MLP neurons of a small language model. Each row is named by its layer, matrix (gate and up: input weights; down: output weights) and neuron, and shows model dimensions 256-351. Each number is 200 + 20 x the weight over its row's rms, rounded and kept within 0 to 999. A neuron's up and down rows have the sign that makes its largest values positive.
After each neuron's rows, "fires in" lists the words (lower case) most often at its 100 highest values on Wikipedia text that the model never trained on; "fires before" lists the tokens most often just after its 100 highest values on Wikipedia text that the model never trained on.

L2.gate344,174,210,182,197,224,236,227,237,222,196,188,201,193,195,202,215,203,194,216,232,163,180,140,233,199,217,213,182,206,212,186,172,202,209,203,190,217,202,224,198,172,184,210,175,160,207,214,192,203,170,172,219,204,217,228,209,246,190,224,219,187,193,199,191,209,201,204,180,167,206,212,202,208,208,191,190,221,187,199,155,190,167,199,212,185,179,176,198,204,181,170,202,206,229,201,197
L2.up344,139,210,198,166,214,219,197,221,192,184,190,198,219,218,192,196,188,194,198,156,189,212,186,239,207,188,181,203,215,214,200,180,169,221,185,192,181,213,191,199,195,186,200,221,204,190,216,157,213,175,205,213,181,217,229,225,179,241,214,222,196,174,228,189,209,188,199,198,175,184,169,203,248,176,189,184,205,190,203,190,221,200,231,191,186,186,198,191,204,167,229,211,219,242,207,202
L2.down344,148,196,199,186,196,179,176,160,212,189,202,222,203,188,188,183,230,204,182,166,201,183,215,195,188,204,194,222,264,217,185,190,193,250,222,202,218,210,207,211,190,214,216,219,242,218,219,183,205,193,187,190,221,212,192,234,207,197,199,205,196,235,230,198,222,205,174,194,164,193,160,193,196,205,219,201,225,182,213,195,224,165,177,191,195,162,195,227,238,164,214,213,231,201,189,180
fires in: "used", "selected", "damaged", "killed", "occupied", "arrested"
fires before: "the ", "in ", "to ", "for ", "by ", "his "

L10.gate86,213,174,208,210,169,191,153,236,185,207,201,205,202,177,144,228,231,209,238,210,181,231,182,209,203,203,228,209,226,182,204,192,182,197,190,206,211,221,222,174,178,188,214,236,204,208,188,223,231,213,183,190,226,198,218,200,201,195,206,165,224,205,223,196,224,230,204,185,174,215,202,191,194,204,203,184,185,224,164,201,194,207,169,196,201,211,188,177,204,193,222,199,191,196,200,200
L10.up86,185,215,202,229,187,222,187,230,198,177,163,215,215,208,175,185,165,226,183,209,202,179,221,188,234,208,210,178,223,220,192,180,211,204,183,227,185,223,213,229,207,191,204,193,177,201,204,178,193,175,219,209,198,183,174,206,191,185,209,193,210,220,223,169,205,209,144,214,217,212,209,199,192,227,215,175,229,224,211,241,209,177,186,184,233,225,197,192,188,176,219,191,173,242,231,205
L10.down86,218,240,231,181,208,235,176,169,186,204,207,208,192,176,182,194,201,213,167,213,182,200,219,211,189,186,216,190,193,245,239,216,177,197,219,180,192,208,187,197,204,176,236,176,217,191,187,202,196,233,208,181,192,232,214,193,193,185,230,194,208,200,192,177,220,209,194,242,200,212,187,226,190,186,220,224,181,208,193,192,206,199,198,180,193,219,166,213,204,216,212,186,145,195,223,210
fires in: "is", "was", "firemen"
fires before: "a ", "an ", "en "

L5.gate969,190,213,203,190,167,184,186,175,198,164,179,209,206,185,197,226,193,184,195,195,207,174,161,229,205,213,241,211,222,209,186,200,199,238,201,223,191,188,198,192,210,172,160,204,191,170,208,213,176,186,216,177,176,230,196,173,199,213,171,209,221,207,202,203,168,196,206,200,216,227,189,226,198,212,225,212,196,211,170,214,216,181,221,211,234,170,203,205,179,174,194,225,193,211,195,208
L5.up969,180,215,196,171,210,204,193,195,171,198,167,163,180,191,209,180,209,221,173,195,228,171,191,200,214,202,217,202,192,215,189,246,219,210,198,227,214,173,126,205,179,200,164,193,204,189,212,221,181,208,213,210,188,204,179,217,192,199,207,173,203,185,210,179,212,197,150,206,186,203,216,224,212,218,160,169,201,189,189,209,158,204,219,168,252,201,230,216,193,194,243,235,219,181,180,227
L5.down969,241,204,221,182,180,202,205,203,179,202,190,181,203,165,171,197,189,208,186,177,175,177,220,186,193,219,205,207,214,231,190,183,187,196,155,227,228,210,173,180,214,192,166,182,195,172,210,194,218,214,225,180,182,224,201,204,217,209,168,207,183,191,210,213,185,174,231,174,212,178,209,254,187,181,182,188,234,171,187,215,190,207,207,186,187,168,227,227,219,162,179,215,190,180,211,212
fires in: "due", "according", "following", "prior", "because", "despite"
fires before: "to ", "the "

L7.gate299,233,207,193,198,214,195,198,206,183,222,167,188,194,175,189,204,174,205,181,222,181,215,239,225,173,220,192,210,203,186,213,217,182,228,233,195,197,159,242,202,197,232,224,203,204,237,216,227,201,161,238,216,196,222,215,213,241,209,212,206,220,216,171,204,159,206,206,191,218,217,195,218,196,212,153,215,213,175,212,189,174,171,188,233,186,223,164,203,155,209,204,200,210,157,202,189
L7.up299,232,195,182,216,222,194,233,195,201,196,190,150,187,213,196,177,190,196,222,187,179,218,193,187,176,216,168,205,147,181,198,191,226,190,236,165,186,196,151,201,194,176,226,211,206,214,208,200,175,207,218,209,205,203,200,196,227,172,209,239,176,191,196,243,211,197,166,187,193,204,211,199,215,151,212,184,202,219,219,187,234,213,221,171,248,185,173,231,210,208,212,250,221,208,180,206
L7.down299,188,214,152,168,229,190,174,193,177,229,174,250,199,173,199,183,179,226,165,185,201,202,197,204,224,190,186,191,219,176,199,175,136,223,165,213,172,174,172,231,193,165,194,231,221,189,193,207,219,223,198,221,225,219,175,211,169,205,202,209,187,240,239,236,219,171,192,182,186,193,210,151,190,160,226,211,202,151,166,199,151,228,221,216,195,176,201,207,224,201,213,214,227,201,183,183
fires in: "democratic", "candidate", "republican", "m", "damascus"
fires before: "| ", "Party ", "hold ", "ts ", ") ", "to "

L2.gate500,235,178,186,194,195,187,210,185,200,179,163,177,195,211,195,186,214,204,212,216,202,197,201,210,177,196,204,205,205,163,192,194,190,192,177,178,187,209,197,230,190,248,223,187,192,211,181,197,217,218,196,168,179,202,196,183,214,225,210,189,197,221,191,230,173,177,219,185,173,177,227,228,190,191,185,184,251,205,198,169,211,193,189,217,211,234,196,197,183,174,179,220,214,208,173,190
L2.up500,243,189,184,211,194,166,199,170,195,177,183,205,216,198,175,204,208,179,171,164,197,227,199,186,173,220,185,226,197,200,156,224,184,206,186,194,215,193,215,192,190,235,227,221,207,210,212,208,207,194,214,208,248,214,209,189,222,242,207,192,178,251,200,199,183,190,227,187,202,193,230,222,222,195,186,178,240,179,197,187,218,192,174,205,192,200,205,213,187,211,214,222,207,219,182,204
L2.down500,238,175,170,233,180,175,185,216,215,181,196,223,182,235,198,189,196,194,205,210,237,198,203,220,191,231,232,237,173,194,173,177,181,196,189,204,201,226,222,241,207,232,188,225,200,199,186,168,215,202,226,188,185,215,206,212,199,225,164,223,188,204,198,225,203,212,231,172,195,212,227,222,211,225,218,187,192,190,204,168,202,215,223,193,179,222,201,177,203,220,210,194,191,209,177,206
fires in: "country", "place", "city", "by", "creek"
fires before: ", ", ": ", ". ", "."

L2.gate264,217,218,187,186,194,194,231,196,202,190,175,174,218,208,194,221,248,187,186,171,200,193,204,177,206,187,238,214,175,175,216,223,202,184,210,201,211,231,197,170,194,197,218,196,202,161,205,181,207,236,207,206,182,236,207,232,166,193,205,209,212,174,210,193,207,188,202,232,177,198,196,205,215,229,209,182,186,176,195,199,208,195,180,223,211,186,251,189,228,192,224,190,210,201,187,203
L2.up264,222,223,210,227,219,199,173,202,194,168,195,186,207,232,205,169,207,163,174,230,204,188,203,193,214,181,187,203,204,156,198,216,216,232,202,205,228,196,180,191,205,186,217,200,204,173,169,170,192,231,200,172,187,212,197,215,202,212,206,224,198,199,194,173,182,209,185,233,179,223,212,197,187,194,188,226,208,200,204,177,228,234,218,179,170,205,222,207,208,155,213,182,205,182,213,205
L2.down264,157,211,207,204,212,231,178,209,201,186,186,193,179,187,255,210,212,189,193,195,209,147,180,199,214,200,201,192,187,160,179,214,215,207,211,208,194,183,195,208,214,200,194,211,201,172,191,220,172,206,192,180,211,187,176,242,200,190,191,189,201,223,210,217,217,186,184,272,186,189,214,177,206,154,189,233,188,174,196,177,184,222,210,208,198,210,226,205,181,194,188,188,207,194,201,226
fires in: "out", "into", "off", "game", "goal"
fires before: "of ", "the ", "on ", "with ", "at "

L2.gate1134,178,195,187,230,196,222,175,186,223,174,183,213,207,217,192,211,155,169,227,190,199,167,187,229,196,201,175,231,188,189,243,177,200,204,164,185,202,177,194,183,211,161,180,197,205,173,215,214,218,173,229,195,216,226,198,210,169,211,208,210,201,206,228,177,196,206,206,195,196,193,190,191,202,228,224,156,161,175,195,173,214,216,185,185,197,202,224,194,218,196,206,199,193,221,210,191
L2.up1134,188,212,196,163,207,178,186,211,170,194,210,149,200,164,221,189,183,180,166,196,209,188,169,170,189,217,203,201,229,240,214,195,219,222,218,201,212,233,186,186,185,183,219,213,215,205,223,183,197,203,231,177,192,202,190,241,230,215,177,197,181,179,208,189,206,197,256,225,205,211,200,168,182,190,213,208,208,180,202,210,175,200,218,176,213,210,230,206,190,189,230,238,200,184,213,213
L2.down1134,208,220,197,169,163,199,207,183,186,232,217,147,173,201,206,221,195,159,207,163,189,215,205,189,221,204,188,232,225,210,200,213,202,213,215,193,197,256,198,207,202,197,171,220,184,200,220,201,185,214,218,176,204,204,225,190,225,185,173,197,186,173,236,187,207,218,198,204,196,204,226,186,190,182,191,185,201,206,203,190,204,206,205,218,189,198,228,214,188,197,214,235,189,178,186,206
fires in: "due", "according", "to", "refused"
fires before: "to ", "the "

L5.gate23,177,215,206,190,199,188,175,213,182,185,194,221,158,240,194,167,203,221,203,248,215,228,157,224,206,209,207,193,226,194,176,206,236,209,205,194,234,199,197,184,187,190,232,185,174,220,213,151,186,214,200,200,199,241,214,188,189,219,201,187,196,199,194,221,205,228,214,165,226,173,223,215,190,223,186,166,180,191,217,220,184,195,187,222,196,225,198,230,222,204,222,190,191,204,194,151
L5.up23,205,211,183,215,199,212,213,182,185,185,190,204,239,184,216,217,199,221,169,184,176,198,222,182,171,185,222,184,204,168,201,206,184,230,191,204,177,211,181,200,189,166,186,188,201,205,215,188,206,205,200,221,173,216,208,188,183,221,181,202,209,234,202,180,234,217,204,255,189,199,203,226,203,230,222,193,199,178,190,223,219,228,198,218,195,184,189,179,193,230,217,195,175,191,172,180
L5.down23,205,234,181,164,206,174,217,207,217,195,192,196,168,204,188,229,180,197,160,192,195,217,224,181,175,201,213,186,205,216,161,205,208,173,187,198,185,189,204,212,191,207,184,195,178,181,200,201,171,235,171,221,195,210,169,202,204,239,190,191,210,223,176,212,199,232,192,225,229,178,192,190,216,200,219,191,190,203,214,227,187,198,198,227,147,165,198,202,186,198,152,181,154,185,179,180
fires in: "there", "well"
fires before: "as ", "is ", "are ", "was ", "were ", ", "

L2.gate851,212,217,196,193,189,188,200,211,217,153,197,239,188,199,195,186,191,224,219,174,195,214,200,197,208,206,232,207,171,162,204,246,192,216,190,222,181,209,198,191,186,181,225,188,199,199,205,270,209,216,195,194,217,191,196,203,182,163,217,202,182,192,176,216,174,169,203,185,241,236,208,150,217,206,213,204,192,221,182,183,196,256,224,210,198,238,226,200,217,215,230,215,204,197,209,185
L2.up851,209,219,218,186,171,199,215,181,215,152,170,232,207,231,221,184,151,188,200,166,181,230,186,177,201,184,237,215,195,168,183,219,194,205,167,215,209,198,211,194,207,201,209,212,189,207,213,235,219,206,215,201,195,210,177,203,183,186,210,157,181,186,183,198,160,165,194,206,239,234,197,162,178,220,223,195,191,226,163,167,208,235,201,229,191,209,200,243,219,172,221,220,177,209,230,197
L2.down851,231,217,177,246,179,210,198,174,160,201,214,223,220,194,183,173,185,165,215,187,200,208,213,185,174,191,208,223,191,208,191,184,179,203,215,191,208,226,230,215,223,219,212,199,170,155,193,169,223,219,213,171,181,185,175,196,208,198,223,165,214,185,173,208,205,216,187,237,253,212,211,206,202,215,194,206,190,204,226,199,208,227,203,217,188,193,194,189,200,222,202,182,188,217,198,195
fires in: "conservative", "democrats", "republican", "consist"
fires before: "| ", "of ", "(", "and ", "hold "

L2.gate1025,221,218,215,224,204,202,195,169,177,185,216,211,195,241,169,179,177,188,211,210,194,225,206,195,208,181,164,176,226,182,202,225,201,232,206,198,237,175,208,169,187,213,168,216,177,215,163,193,170,237,209,229,199,200,198,211,203,183,211,187,178,215,193,204,252,186,199,195,188,180,220,211,181,211,189,209,180,224,224,189,149,194,181,172,203,195,191,225,196,217,177,203,253,171,217,185
L2.up1025,186,180,248,200,201,205,215,214,207,199,190,204,233,240,185,191,194,232,205,211,197,208,227,202,220,208,173,192,192,194,200,198,217,192,189,193,214,179,204,209,215,167,226,200,206,193,181,191,196,191,218,156,223,226,191,187,212,200,225,183,180,216,171,221,209,211,235,185,180,192,231,241,187,181,200,195,198,216,228,188,169,228,202,214,241,177,200,226,176,192,209,199,210,195,159,214
L2.down1025,202,216,184,208,203,200,195,181,192,210,160,251,202,184,153,186,183,177,221,185,200,209,212,172,213,196,185,204,189,189,202,201,175,204,208,218,216,251,189,174,203,169,226,194,195,178,181,184,191,204,182,242,216,246,180,178,228,191,190,179,183,217,202,232,219,238,231,204,187,189,189,216,190,216,161,147,213,205,213,157,163,202,202,178,221,225,217,204,217,198,194,195,264,183,204,191
fires in: "club", "however", "season", "company", "loan", "league"
fires before: ", ", ". ", "with ", ".", "'", "b "